Weights of a small GPT-style language model, trained from scratch on English Wikipedia: 16 layers, a variant of Adam for these matrices.
MLP neurons of a small language model. Each row is named by its layer, matrix (up: input weights) and neuron, and shows model dimensions 192-287. Each number is 128 + 32 x the weight over its row's rms, rounded and kept within 0 to 255. Numbers have three digits each.
After each neuron's rows, "fires on" lists the tokens most often at its 100 highest values on Wikipedia text that the model never trained on. A number after a token or word is its count.

L3.up1424:147172145149165122160121160068137053141044106174129101121128162145083118140039120138138144148064131098118113169128106086119080142152101118071142102147109029115126134165135122163120097120105131181119085135144122177139119192083145119121140118081114159158139114113065147143121113170096056118
fires on: "\n\n" 46, "\n" 42, ". " 8

L3.up188:170129117133134155168107175099147114166071138057143140083143114164179074160116142091179150166093116095158120114148077146103128160152162168148193123119099141122169155130094074121158163134158155130122123072137114096136139147071117156194117103067184093092122081196119110191148136131108109160
fires on: "of " 46, "from " 23, "to " 19, "enti" 8

L3.up365:158147248134154197167166124098131089085079149110142133112151126155095060119094068105121122187115140089110103136123115205140177128175132064099158090150131133175142105133124132121113140150135102143101170079137125090174125078156106163204095161158142150129094143115113131153183061123098136093
fires on: "a " 42, "to " 15, "val" 7, ". " 5, "cap" 4

L9.up970:129082180096123109105125209072120117160128138143094146096080132170094096101110123131185127116168152089113110159155129084071169137130088061112159123145151122112125112107199105076134139173103120118153118111153173135154102111126172173099054094162104142116141126154077114208133064142086133122
fires on: "| " 60, "/ " 15, "-" 12

L11.up1018:083140184160131092129124156095133150154129122138132060101129127142166123207130144103107115157159148138101107112165090170138115149108128112104163163121120134141176083055140132080181136071129150156107118075132152114106198076119207158175186191157137198124098127108118139137182080110118138102
fires on: "." 41, "\n" 8, "at " 8, "==" 6, "'" 5

L3.up844:142157114106134144142073154024154104143090093171087106093105185147115111147075136126136103124050119110148185156136152043114123140144114103123104185135145031108142124120132110153163098129109123195141154103117149155156136158080116111108137157119089098129191154093097125200109071121083089123
fires on: "\n\n" 73, "\n" 19, ". " 8

L3.up1098:152122131118153151137123179056123076241062147128082127150108171154101096156133005124167098193115075098105119155152108091136110126136144140113151149081145086186132149105122138116108075139088067165116209161152139124161139078061149130116103181136144141161164160130105119156132113119075091144
fires on: "\n" 100

L9.up1386:139158120107201146145110078105171115096108157149090154163071149111189114122145092153107127153137143143139115168111109114146115139136130107133127126105119149187154097128066095197145123119120133099165123155135141082144145154153153151160089129178159154000140119132090111194103102099140092203
fires on: ", " 27, "==" 21, "(" 21, "===" 12, ": " 7

L3.up1399:120096112131165131150081091120140135171107140118159160049148135072133181133153077151155074137151178111167110093125113135144136125083202142102179177136116067148162122128132125150146165094099122191116108113101173121110151045121172116131143150125096118111123159136113097100117055101152106061
fires on: "of " 31, "located " 11, "near " 7, "operating " 4, "band " 4, "campus " 4

L3.up563:086129065103191126140125123095113096156051148129114152099156197172154087115056133113162137131131137046147151102121102123126093179126111108076143129153113136150144097092104097156155131140092112133165135153135120106196085191072148114143098089115074110140119152190095102165153137123100130167
fires on: "the " 31, ": " 9, "- " 8, "International " 5

L9.up394:124129135120195110108132096126102116132127062126082148102139115128139130176112159184127139145111088135124156165172084160127066137120157148142122149090102097045165067060148118197087160170115063089134191174099152092137127132080163099157133155137110070177163131164119136144098065138127093076
fires on: "-" 51, "Th" 11, "N " 8, ". " 7, "1 " 7

L3.up169:103199154141145148144105135071072157114076164143051094116117111109213127075095135117105130135075115155097138126130174155125080159088096083143116138111111180098176114108126122124163133117112172115158163138112112064175127149129131089159092147176094144082109142198136109107122094128156122130
fires on: "-" 32, "(" 8, "largest " 6, "December " 6, "0 " 5, ", " 5

L13.up821:136178127102113156066077138091162085187098160104114089141083147146158179058137131107123156118117103164192143129105092115129184178119143163101182161095152114140084161143128122103152083191111158166120120181135152122150145121152065129119158152160130140068102097088164127182106115112183127150
fires on: ":" 42, "On " 6, "From " 5, "“" 4

L3.up867:196120117129213076153136150095163144121146151131078086061111144116117158184070130162095156131075168131120179175170094123138108133165136182136119152116104123155146126102137077152150127100084129120141097109120137138157166100124123164136146107181109144081101151168139153188119103163126153149
fires on: ", " 26, "(" 24, ": " 19, "; " 18, "^{(" 6, "although " 5

L3.up979:116126146166142164127179139068052138099110121114087130148123117125121093130136121098158089109138092091093187131127113110184101135135137103065159134134098096146176107097130173136125126136081122096127144087088152133153128137164120156086093125134099083153127068121136129176144093143128097158
fires on: "also " 25, "later " 9, "well " 9, "much " 5, "subsequently " 4, "ge " 4

L3.up1456:171115140113108145097145140077113088135059110069114057173150118218153094175113112098146097124115132072114132118125097108134093185147117149118086123103130105125186100129110061187156110090103104136185178157152166093123124143132161139141112189080138118107134097152102100160109078150072112141
fires on: "198" 56, "199" 32, "170" 4

L11.up656:205162130119077141150124178087158096125125141130087082103085155165170100139123128145129091118092154136143163181126115115152117121071165166082130118118114095103085138071154078078192080125057198105122168176126092079160094128134184126187120140151120146104141178125061144152159092185087143129
fires on: "." 31, "and " 13, ", " 11, "h" 7, "Ne" 6, "Early " 5

L3.up1288:095100166106105111142094126114099142133050184067091107045119162162095104107127114058085175056077132120145137139067149097162144178132103084081173155147084115106119120118143134105107125104119089165156101132153146105114136098161114098193110167079118139093145120170168159127152155160129179132
fires on: "large " 14, "small " 13, "Har" 11, "to " 10, "of " 10, "Sand" 7

L3.up868:130197138083066122224114067141147129171170162125150140095117103149102147130099122107188058120173111109126147102113155112099172116178165207157096124101125151108194115118144133092130031139174145077159181082202106080155074135135151105146166074141094088128113117114149063116167142109116152128
fires on: "playing " 10, "ing " 10, "school " 10, "of " 8, "building " 7, "fr" 7

L3.up1331:155109133101142114113106137117127053129097136077119129133093066152175132100157132129203116143168102086130165128114114090080127114122120128106137103111141125090143155178135080101130081181138143225161161065083156134152091121102136089163138113159148101077156094166148144122097139084137123051
fires on: "J" 19, "Martin" 10, "who " 9, "to " 8, "he " 7, "Lor" 6

L9.up743:131114156151130106095128115090113152147117147076093178117096094200147072119138106175149128168167089122089099137107125119114080139108084158130166130098132160164145149108222062082135105138115168122182195113176095095183095095057136143093127140133089096159154200172119112116135074153103078091
fires on: "United " 23, "of " 21, "U" 13, ". " 10, "Los " 5, "de " 4

L3.up1499:135116163124137133116161191134157126111122098096153086123130115178123146161136088031105121099119137081115110152141145168126182132114127124075172125072100154127116125158152116099145065115128064155198120108112099126123124174132135126184152118089113080151110056172131109160102092122153158142
fires on: "that " 52, ":" 7, "say " 4, "out " 4

L3.up1010:187155142143120146076104121043096140158158124101137084106106107234158103135092082114163106164096109136101132148098098076088161154103170093119166128151114118149159131091100117093123150144124165153101119141097133117140112124182147155128099082101116103101132109151082131174160113169104159144
fires on: "." 25, "as " 23, "Women" 22, "Te" 11, "De" 9, "Be" 6

L3.up1210:086141130103102114130098123114136139169109093187135148120075183176132127141087132123172157138149115131086075106105116116168159146182143107141109085136120140092126086097093140113136132138149133161132125171155134162176206127125127151114147148128083117120218132114132178086102095109142168174
fires on: "of " 20, "to " 10, "|---|---|---|---|---|---|" 10, ". " 8, "ing " 5

L3.up1232:122138075163132136121171138147156089184118140083076165092152108128135128185104143117191196090111112101142152132114053115166125119107163102127144104124078145183124137121074093161106215148149144122147176144150131036202138119112126119113136184143127119124170104140140106189128064133064093141
fires on: "of " 17, "age " 13, "-" 8, "married " 8, "to " 6, "daughter " 5

L11.up411:116164126143163216121156076061173154090146108106135139101134131153138126152189140114124138141172129116194168158107126154180069170103115141064129156137052119176127094143167102108119082111172130098168118155153122120135137125077155135100194113125198122138108133109124158172101136052113100122
fires on: "\n" 52, "\n\n" 21, "| " 8, ". " 7, ", " 5, "of " 4

L9.up1453:129085110111141143186104189152138056088108172148139108154085077138181121166136137154125095157113155122169149126097174124175165118098143102097132146139154155137207092116087111123094112140147064146110119173124131186111132126125167158093185144130117094094184114174175142131136085118140149167
fires on: "and " 29, "– " 17, "later " 12, "–" 12, "-" 8

L3.up1167:125132125084187146145119114047071144207098140082158128190186157152190091155114105165127119143093113128147129210096172180098119103102117127128131095125121152153163178114129151097143155157139133082185163143196099097164097131102164115115141130159100142098090127140105103170123100139130168112
fires on: "-" 25, "for " 20, "0 " 13, "his " 10, "% " 8, "in" 5

L9.up85:174143167111156140072138146055133125157147113140095128138158155137119088141073147087147118159143116109135140110129121178144127096118105192114153141077087124158176151093150134139118109110140148120108115086160131129109142092088163180150123116065124118140109115124107118193079094116063095097
fires on: "', " 40, "which " 13, "-" 9, ": " 8, ", " 6

L9.up1370:163107112143137093105119129063110117150127116141150101146131150222165170076109137145131197161194129115201162135122101119070058136096141102124110102036108138102154140109109134112146117147085145126126174150074175117146137155115133149099167146154140063099069103079110103145087093142132140078
fires on: "| " 54, "; " 4

L9.up973:128163111148199184121098175083124105138043104181132151116160103162176094148096108146091101163108129132160156209127129118137056134115135111172122177135083076088123156095117058179145142135087081122125134159153164091133159129076116054099170147171109195143116102146147110180118082123115124125
fires on: "-" 29, "–" 17, "s" 8

L3.up505:121149102114188149098060164121130108198117119167056134095112147184099111139134075086172142141130115131075172129156115064152169119158100104095182098076119099119128183142217084094130071105148081157168168127102120136126112124102203109136126162171110110108174097177125138177122095168079135171
fires on: "\n" 84, "- " 15

L13.up957:176084139136171151167116142137133128128116134100146126139125091132191087098137106075090104141067172090154120180096055127139078168094129115140155129147176090094107123145152152143127094076125137116103130111126128074145109119091066184109156110112116108141177113103110143146122135142079160141
fires on: "an " 65, "ov" 7

L9.up1228:166130166106143130189118166095105090146110115143152080075108148159130151157087104160106096142125172133166159163117102157165087148119123116126168136104115143094162107077083106140110097162103104166149106083145179139115145150156180163155142130130086141120125137132057145193102089170116130170
fires on: "T" 34, "-" 24, "R" 6, "L" 5, "Cl" 5

L9.up1478:144153136147138115162109102063119145104144142169176101123171161148175153130105125183143126163136195119164117104197116176137140125073155076125139161113129103099124084068154158164168132089149034145093143110145128086164096079121165123145104139088138139124123134119176066132190122148116115137
fires on: "'" 67, "; " 6, "1 " 4

L3.up172:161128145157165105114107140120076139165126074167112125139149146134139047159128094130142151189159097136113145136181082130118099114119154121163111192089109044111120128061164163121118114094127075104095173205130147121159127142069136151143092080106101111183127115160130160128177088162097021130
fires on: "as " 43, "s" 16, "k" 9, "as" 9, "g" 7, ", " 5

L3.up1044:216153128082153139171092190113136148172135112104099131076095144089123078157149010117182088167150131103098131168132114122144083144143142113114168130111100074117132176113138095173157126086079085116154137150216119106115141164111144144126112148182132127169136065215100089198101137158101061139
fires on: "-" 35, "u" 11, "ie" 9, "am" 7, "j" 6

L3.up491:168102214145166113108138089130126126102159172074145086163149161191076082151096072093180092161136125113122114140172116145146170122064123118103166113134136141125142096110128142134112098142121071164111168143151142140144120109159137166147124078095095081157194110117125115097169120159119125185
fires on: "a " 28, ". " 13, ": " 9, "to " 5

L11.up857:232141166101109126205100108105136095114112136151115104081085158162145088107110120077087093184127176149134194146135124152175091152155088124103165122115148062124118158113150168117148136125104154085157183136155146054128183107122128146099156111137053129169191152099101137158098153139084103100
fires on: "an " 50, "f" 14, "Men" 11, "'" 5

L13.up1064:105174151045159160166105079149106137096087134082062114107154130135137095121123112092102117162171118102173115141115115149129093152118106108116073091074139097149218148122093063196160141116132119109138110142068177136130138169149138127091111157077102139091124126145136155101150178089164062128
fires on: "P" 32, "- " 10, "st" 9, "C" 6, "c" 5

L9.up559:140172227113159125140125111144137073131070142104150130158142086100175103120164170191161134204120090131128135140078136146147095136107087141121090155125096112101162128097148133089133102149174131107166220109111110137118106081049154053133139126112130117110129173135086119116134095165170102127
fires on: ", " 27, "Cor" 8, "June " 7, "November " 5, "–" 4, "age " 4

L11.up437:154094101143137114136160196071095109104128159118061024111148157128175110148186160084118140105094112131125155199172086144178174123128153111105101160110102101137148131108133124099127091163090110113153155184127121117153139097181153077133144190148158125151147131168056123094115087085094171112
fires on: "| " 40, "Both " 10, "-" 8, "both " 7, "ol" 5, ". " 4

L3.up213:178130103152123121107098148101161133190116161096154107112077163141127116147130074095097119160090151115084132122148132100170105111114122080136183161192076134071136186132138160184160104105092123141110162119141120086077128171030101106144158117113134124100232095177049105160109114107126097118
fires on: "-" 44, "almost " 9, "nearly " 7, "ud" 5, "ine " 4, "always " 4

L3.up1207:171101181088139106097173178144175115136084113097101145095147160134174130215204120168140083077146119132149158129131073154184178134176101178122096105094117156121143116085101080130130192095132100149152148128148135131132150117109168120144214170152134099126109117192097098134126105152111111092
fires on: "to " 16, "that " 11, "for " 10, "help " 10, "fe" 6, "ous" 5

L3.up330:146194128145158120118140110131111147126113112108113131095130123194159126122135107052179090195178115120163106085151085094137118127171055134179191140117090114118182139090073069125148137156103145122098105114145130105146140155059077135102111114103098133106176131198087152157144155106128073136
fires on: "from " 27, "of " 11, "es" 9, "while " 9, "ran" 7, "by " 6

L9.up82:177123165084158183136131138105165110161138116124150151162059143127151132136065072104183102196122183088109134133151080083109081113158151114151162133142131150148102109147114083153131111100062130152132160152129191100134167132106076172160152222113099115131159176084142129109145086124072092161
fires on: "a " 22, "an " 16, "he " 12, "== " 6, "studied " 5

L3.up232:149143124059166127154107133153126131153130154139134153098089098160177103103125099132125161149097133076139128100156162075179114118182156174136152140090101050159147105124074079142103038149108108155112136143108186126095139115109164081128143162142133108078136124105171157105130139128135074130
fires on: "- " 23, "of " 16, "from " 11, "(" 5, ", " 5

L3.up778:127059091138147108119132195132177069171122135110097122166060091208143073082087115152197111112156153103118145200131110154132137138111147165151128115103106134145129159147119090147150137162133129099136108137076182135166162088143123154146116159131118090142109117119133135175119135189141168193
fires on: "not " 21, "- " 17, "of " 12, "," 9, "to " 7, "in " 6

L11.up479:100173113098122159100144138152124104117127091147133106115117089110139140143094127120134102160134141125234160145138154098155156123150113125121101109170132076161126131124112147144106125108140127135146163075111201123119092178153142095130164166095082149098073098148107133086098177108151125138
fires on: "D" 18, "c" 15, "B" 10, "- " 10, "re" 6, "b" 6

L9.up142:141140168059095109197115161107101096092067141092091128116075155185135161110107132150110181204134109173129145136152116162093099199107131128099157136082129074125195095083136100172159169118158093127128078106139119076118124111015160140111141161140170084131092110064096111132192115138150071116
fires on: "9" 16, "9 " 12, "of " 12, "8" 10, "6 " 8, "19 " 6

L3.up242:168104117142082079109091100084151124176068149182156085128071168109101136137084111114141140099143129107097138121096119129122141113130128192097183135180117146145165119140172152107073132095142193114131104154128117168134156144077161085131126150103136139124140113131140170088156124128143088160
fires on: "as " 33, "of " 28, "to " 11, "and " 7, "which " 5

L3.up1023:155113117125147143151106168043177118131105076113108131162077193155141160120125152119157087155093174139180062152125122156126156093133129115142147108192136130111130130121136121099158142120058155175137098128113168130143080058119131120107131104127113132189168149133063100186122105163092163169
fires on: "Men" 27, "of " 17, "his " 16, "for " 9, "from " 6

L13.up1130:147137135129098140121060125078175176145103132115099117107150137119107154116156125157152120228119129144134119127081150129118129143091139132058173235158117115109141134153144084185129106110070087154145095094155157099090113092136145178185119138054150107115165148167082095109145076134100139160
fires on: "." 24, "Best " 13, "of " 6, "for " 5, "Historic " 5, "Annual " 5

L9.up1055:106146126084151151128124131101107084138092136061101023137110121118119133110159161102128121092111131132081098147104148116145120119073123104082152127127138100103111128056131103139215154102125149204115092124150112139123163136102148150128144157159156128134116156136112096140172079111110059124
fires on: "1" 34, "9" 11, "7" 9, "2" 9, "0" 6, "8" 4

L3.up1220:089128138119181157116103109025121105131123097172112128060163149159178135126109105149119084170166131093147173102149090127037094145146152132125111131158121134142158135101130106135134128124124136123135162131059146121142175123064180130092133118162107121170167163145126130151141099201084159156
fires on: "of " 30, ". " 28, ": " 14, "; " 11, "as " 6, "Los " 4

L11.up1109:146189125201191124174120182081121186102101176133080090166063160140190081145133118177125144164138178141107134168138147079102104130107118131108124165046088103132107148115134045139166148106075115117110180107156124109130137180107155121073137148144142127076160161227157123132127141093155113074
fires on: "and " 43, ", " 27, "-" 6, "sh" 5, "& " 5

L3.up251:118134106120133110113102174097167076169085117126096041117091170131096170121104129153144097147121140144114104154133189151154182150058173179116137098147159156097114138129107104146114118133072089129100137117119106164219132140084126103132140133159098078161190122157117138127156113161099069065
fires on: "its " 28, "sch" 13, "s " 6, "la " 6, "of " 6, "land" 6

L9.up519:187164133118104110101116170106184089217136128140094076110177114149176056186115136120145061161129160117177150133161107153155099117069108178130151115116148128162126117104122179150125121108146143112113128151151154094120144107098132140064122188116081144148160125152137109158105112131112108120
fires on: "and " 30, "but " 21, ". " 7, "which " 6, "; " 4

L11.up1045:126129156140121140110120170150153145170108110097111113122061116149099071136151115138151075114147127145119157177133058139151057106110127102150147143149091166075096106098156024102139129105126142184126187161145105150145117159110085126156163091117178088128127164165070124119104131155129092161
fires on: "of " 38, "Ar" 17, "de " 16, "da " 4

L3.up1123:136091105131126129094140194102153160170153172140094086074112124152198184191121042091134073132119197108134149123183092201136161153116083103140100148140124147121135143103094118092141090080087080116152059139087140126184178123141141135178114109138143151121104152188090144202079131163102173136
fires on: "\"" 66, "\", " 12, "that " 4

L3.up659:138122137083183127124082179091155100197088136136093133185123161167088125132083080127127121135114143090110138151141144156115065184157143164087115121079142066169116175138118102085085112110099087160158164146170102126127143148068170093125128144137154096153179150175125155127109136104097128138
fires on: "\n" 99

L3.up1243:137130121084124141099122134136159190198124075077098139140178169127164112158135109149128056111068123177135135121134081113154140114077157117149059119185098137140093113159171079141155112117162080138135100112140079122157163118134159148124124098128190075119128121120172088094222077124082114136
fires on: "this " 27, "for " 13, "to " 8, "by " 7, "the " 6, "Mod" 6

L9.up1151:128068119131150114121131139042154079054124152120141167093118115143163099168116133153180121164130154081144186151097108094151115139110165113167157235117132077124202087097156115134112127113071157134167171161124136122145102086121140070212142106112133146155183098174082116192104153088079113129
fires on: "th " 34, "of " 9, "st " 8, "Second " 5, "teenth " 5, "first " 5

L9.up1261:112117113137065137126109131096145132212132165102113101136158119150187131142079113114169053184152169117135141089171079151173067130119156106160104112115147138204100137130114159123145115101131110111118152156166124185099151093164175118157087176109133163137071168167087129203039135108037091149
fires on: "which " 54, "who " 30, "that " 9

L13.up1277:181137162100173109206136143140102100081098081128108060082156144140195090136071138082139155213104185100128137142164113136191125120149075137137190148123122113125104051128097097167100103127112078171105145116114104018191150107129187138182148192167083149147109138096091144144107155166116088159
fires on: "D" 41, "T" 23, "B" 17, "F" 14

L3.up1488:123133160109167141104114115072147100161127117110088152148140092202143155134179094118135105151094158160157130127157119090131070132092072109132145148078127144121122095066074101093133102119144100080132188110126138082168164104070186151172130146148114106107067128133113132161056078136059140095
fires on: "| " 37, ", " 14, "-" 12, ": " 11, "or " 7, "and " 6

L3.up395:211084185060153115129141102073132174138149143108138117171140100115143124132174113065133149196137089110123100109131108089081109204114089108145139126077086143142161137072117073133163135116144093140125159124159179081162100092049134136105132108143147094131104113114043132151126067120117092103
fires on: "|" 21, "==" 19, "| " 12, "on " 8, "of " 6, "for " 5

L13.up986:123206116097103113169089190114126108126073104162129113131164090212139133187144114103099135152140165094206187163089096193169091138123112164117065122113111099140147097149158147171100134100101116128141140128130138048192142098086133153150159107133079166146148130147078152149091101095060085107
fires on: "S" 22, "K" 11, "d" 10, "G" 10, "T" 9, "F" 7

L9.up1168:092151100137217114130127164130172065183110082169089111116131220133046106100115069069122139166121158119127161144151123089158099144135116114093086130045102117138176147115152124097142104071116139035125171196139067112179160071096191164135110095177108106120148153158132118180154114137071052184
fires on: "s " 28, "the " 25, "- " 19, "\"" 6, "of " 5, "his " 4

L3.up1082:072148161130106160164129116101068122092104151075123098104124141183110155159129103169064114115127152107174106120099152124160154143185102136131180125109136113120140073099139081128148170096107123202104110106106170165160121071127105141111128107106148074127144114148120165066206117128098141143
fires on: "to " 52, "of " 13, "-" 8, "on " 5, "Lot" 4, ": " 4

L3.up225:150163116109183118183140203111168138173136187085068141154076160164128064146080130148121116203116160074163092121158138185116076114144137109098061089143130144120156144110119113145111134150093151164203167058144110118124129094088114162059124151158117111184149159131149115154117137086078121143
fires on: "for " 26, "of " 24, "on " 6, "- " 6, "Los " 4

L3.up1233:153086164145154162164142146169124116209063109104106069147113121175117128144079111124168121119092154124116182185108119186084172151133134156098126144196148120137134155079171134166123167184150129192148136120114130176168122083107134115125100194097166074186144151097113140106076119161133157148
fires on: "as " 38, "with " 21, "to " 13, "in " 10, "for " 4

L9.up1390:122084106123141109106135117107143153100144140120134118121110097143181119139119098055153131080104087097119154118114097123140072169139130236089193101071159095144133070135165144181116106118139177098087141136150139044119133125148219165141147185174119121116124157155147134135146098137135151124
fires on: ", " 23, "and " 11, "| " 9, "00" 8, "just " 6, "E" 5

L3.up1317:128130138112135123135131137046099141130114163123106053105158143176122144189114126100145087144140123122130130130151159064098138186121170187037112134136130137147182086109126068175147111124149160158161161138113132120130149116169159146145128147158097101145132122115127093160095082204058099128
fires on: "197" 31, "198" 27, "201" 14, "199" 10, "200" 5, "196" 4

L9.up430:180073122156156125115166142126146094154154189162093125113121058188179150143145106100142151116119089103152174153135137069179125126120165121102145146080137131181155121120162157137125078136172095099128119172183137146111178117114126149094148155130088111116105147134180127069158066138104097121
fires on: ", " 51, "0 " 21

L3.up28:121116190127121158119112163123099151177093079104143142074101165131169104133199111151143147206115117099128094188115139159102072105159089117130155122157098186115142098109131074107251121164145145131143098120193128189161099107088142139140108133077130076108111126158147114120148130166152097123
fires on: "to " 16, "for " 10, "in" 9, "from " 8, "-" 7

L3.up259:048178111101089154123137163085068159125181099116131120127103105143112071093191119091105148094170122129127102120110097179132130145110113142128147129130097207115149178150125086091097095129097185159122158118125093154100121157125133110122127132128122082115016108145122105160142165078126112122
fires on: "=" 30, "of " 12, "many " 7, "several " 6, "People" 4, "a " 4

L13.up1209:137135162090121110149103095092086183122129133121155100132078116200137088142102065085129159186191214099175150188138111162095084189125113132102126175101110079103090116116131098103150158161105096121088095131124138085167097122101143161087154151157138105154106137069135059108116111160080104125
fires on: "." 25, ":" 13, "| " 12, "," 7, "9" 4, "8" 4

L3.up99:132141163130169097158111137182206143160175191040139049172191132096059109135145177114170157093133107153124125109150129050094102169115121138162116117089138089079132100127163187109102132118167089122123132202077143088142165145083164125105082110161158138136165120104114123107133117174177096194
fires on: ": " 29, "to " 15, "their " 5, "is" 4

L9.up209:099181156121103085111112145130094124162138116123133085105106125121115139150134091104168122113180123157095147143152165161135107114134096207111120212068093093097086082103169104141110083139159079147132163147139136091140092101088153124196136118099108116165160167132098133123110096137119110095
fires on: "as " 32, "-" 12, "described " 7, ", " 6, "named " 6, "called " 4

L9.up872:113156136136084091120142202060186102153098071127116140161125157183102175135163122079117118140118145099143149118134116115168152150096111194082160112102039037100123105105161082093124063133080091147132148113131121117108184215045150133133193128122161097100153111107057153183124109099052151117
fires on: "\n" 34, "\n\n" 19, ". " 18

L3.up49:124135077110156082116106179106167102197126139148112139128100145166131129154106114149114157168078148137134130206128153134160111150144190120118021135103076125109151172105128094142054147170102093121132132155090102097127116141050112143176119142183119071113162108144179121115135143166087147078
fires on: "-" 47, "his " 9, "her " 7, "ed " 6, "s " 5, "its " 5

L11.up1374:153118099120126132087129113068088094125099111122123113117138110132134141085103102093107121162097165055107102090119052163116155148060201096129136169111104143131128056105156132190149107170104093134054083152134122030191112094175172080162118136078077117191089113149109134092097141121158132205
fires on: "'" 100

L3.up1021:158103164080162141168068174093104060153152133133137044065138096174172105126165138117153131124149136074141177155115130110136130124153108091068179145117140110136167069116164103155144149170134145114179128150141180112137130097108157118149125147176112158134150175176115123157153123112070147108
fires on: "-" 82, "first " 4

L11.up440:095088157096098184123156142088123121125079138188065144145048122140101087145080112132131120096089109088149216130181116151151120142144142188101111133114054176094162076138123151111124097118097173169114157180172155065109158107074129102118127130107137128108158102126123109068132143191101120092
fires on: "-" 42, "| " 18, "–" 17, "U" 10, "E" 4

L11.up554:122121172157140161126091189083127117161068132133122120105087139147102113133095066170135130192103161157109143118143082156191101088122156105091129151131101148101138056134224030133142112089067143115113191168153116092159090167118106092149122135137123114188130145147061117111123066122088107103
fires on: "and " 50, "de " 6

L9.up1393:089153144103108147129087130090156168126065122142120133137129149151114100138100128125153058188135141123139139126148135095152091104083124161120132154126098040126173108160185084125105104106119124130130145131120147131130103163087118095107160140128145139106130146139044130180086088080072133100
fires on: "\n" 66, "\n\n" 20, ". " 13

L3.up869:186164047130153113146097092158136089165121155123098105091130182110149123204129088152089139145120154098110151141171092207081116157134122113133159140151113154133140108107107141128162138087095131099146127120117125127148126109111051161117105096138131092126133136218085133147152151102127153141
fires on: "; " 23, "as " 15, ": " 14, "– " 10, "us" 6, "- " 6

L3.up55:130151139142133094143091145072165050204058083169097121077113124148149067147072098132106114164120151130143061153108156059152099134210122130135178174121114086132109164103136088132121066116105104176157112139113113105171159125099137071121125149143137113152195154144117113199142163126121117112
fires on: "\n" 88, "\n\n" 12

L3.up1049:121179108089177106147089173120139088206117127121095116095093152164148097114078074145181125167087168080073101197164115107169086153114109115115097176162145065154127150094109075156097094091154065149155119139114129136163116142054174144114148146093134109135136149134155141150121124177102135178
fires on: "\n" 100

L9.up803:191168135106159132151117114101158135131074172138134132133112115175138074155115129117158139150155168149188129121108135148161111092119104124134129130152096104147115121135146104133124053167105126146118141154144076137175118151121173105063144138121134141132174192103100124160127086079098084122
fires on: "\n\n" 43, ". " 26, "\n" 26

L3.up958:166072060078130144149141108127119152092126111145095072083120150098134050185101080102175166102123164137091132191149063120141097132207136099104122160138102120145152153111077081154157103096115110117122098143107201092131122142103097187136116086206197106173112114219111129191133161135161111132
fires on: "of " 35, ", " 21, "During " 12, ": " 7, "; " 5, "am" 5

L11.up548:064152094142181164066082127103141130177139158136148091153130114097206108135165186090192118121130157101187160125096123123160075144103143202091080189147103129165117124121083107101111099078079075134163143118168101095067145150085143140147181131099150105053131130133120148090053158072171142131
fires on: "and " 29, ", " 22, "| " 20, "but " 4

L3.up1158:099114177139170143118129069094104169129163102145100117116170150148181105143201054136210089129118168136155187073094149165091100150114111065127144098084106171123135139071147119078118172102027095126107147125111171115133128088152146148092076098107083077128138146158134119187098125142052184103
fires on: "as " 45, ": " 16, "/ " 10, "- " 8, "-" 5

L9.up930:124076087114122115139122119130089101133048155156091143060093141189126085126148118088112084112124147105114177153043109141122097143131106125129115152174071151145136057092121098129134086168110184170166140120140133074127098203091121141109112156121118133100118123167117125118100132111143096138
fires on: "E" 22, "U" 19, "| " 17, "–" 15, "O" 7, "\n  " 4

L3.up116:161115139144171115133116199146165150152062142078108052134122161164125148162115097119125139173117140101127144160166169180091171110071156121083120135113137117094138121135089121131121101078111058117189113079143121103120166121143146107189164140101162101079083115204115114157076156104156150143
fires on: "that " 35, "the " 17, "\"" 13, ":" 6

L11.up960:131141090131133130091122126056105151148110109157042095042109139126129057115056069087165182128057121049166181202095107075130056138164094125137183100115089113120143104126097111110110174133134101148186115098120132081221162152138105157150140107165124174109089102079080140140137113122081097136
fires on: "L" 26, "F" 16, "S" 14, "M" 8, "D" 7, "P" 7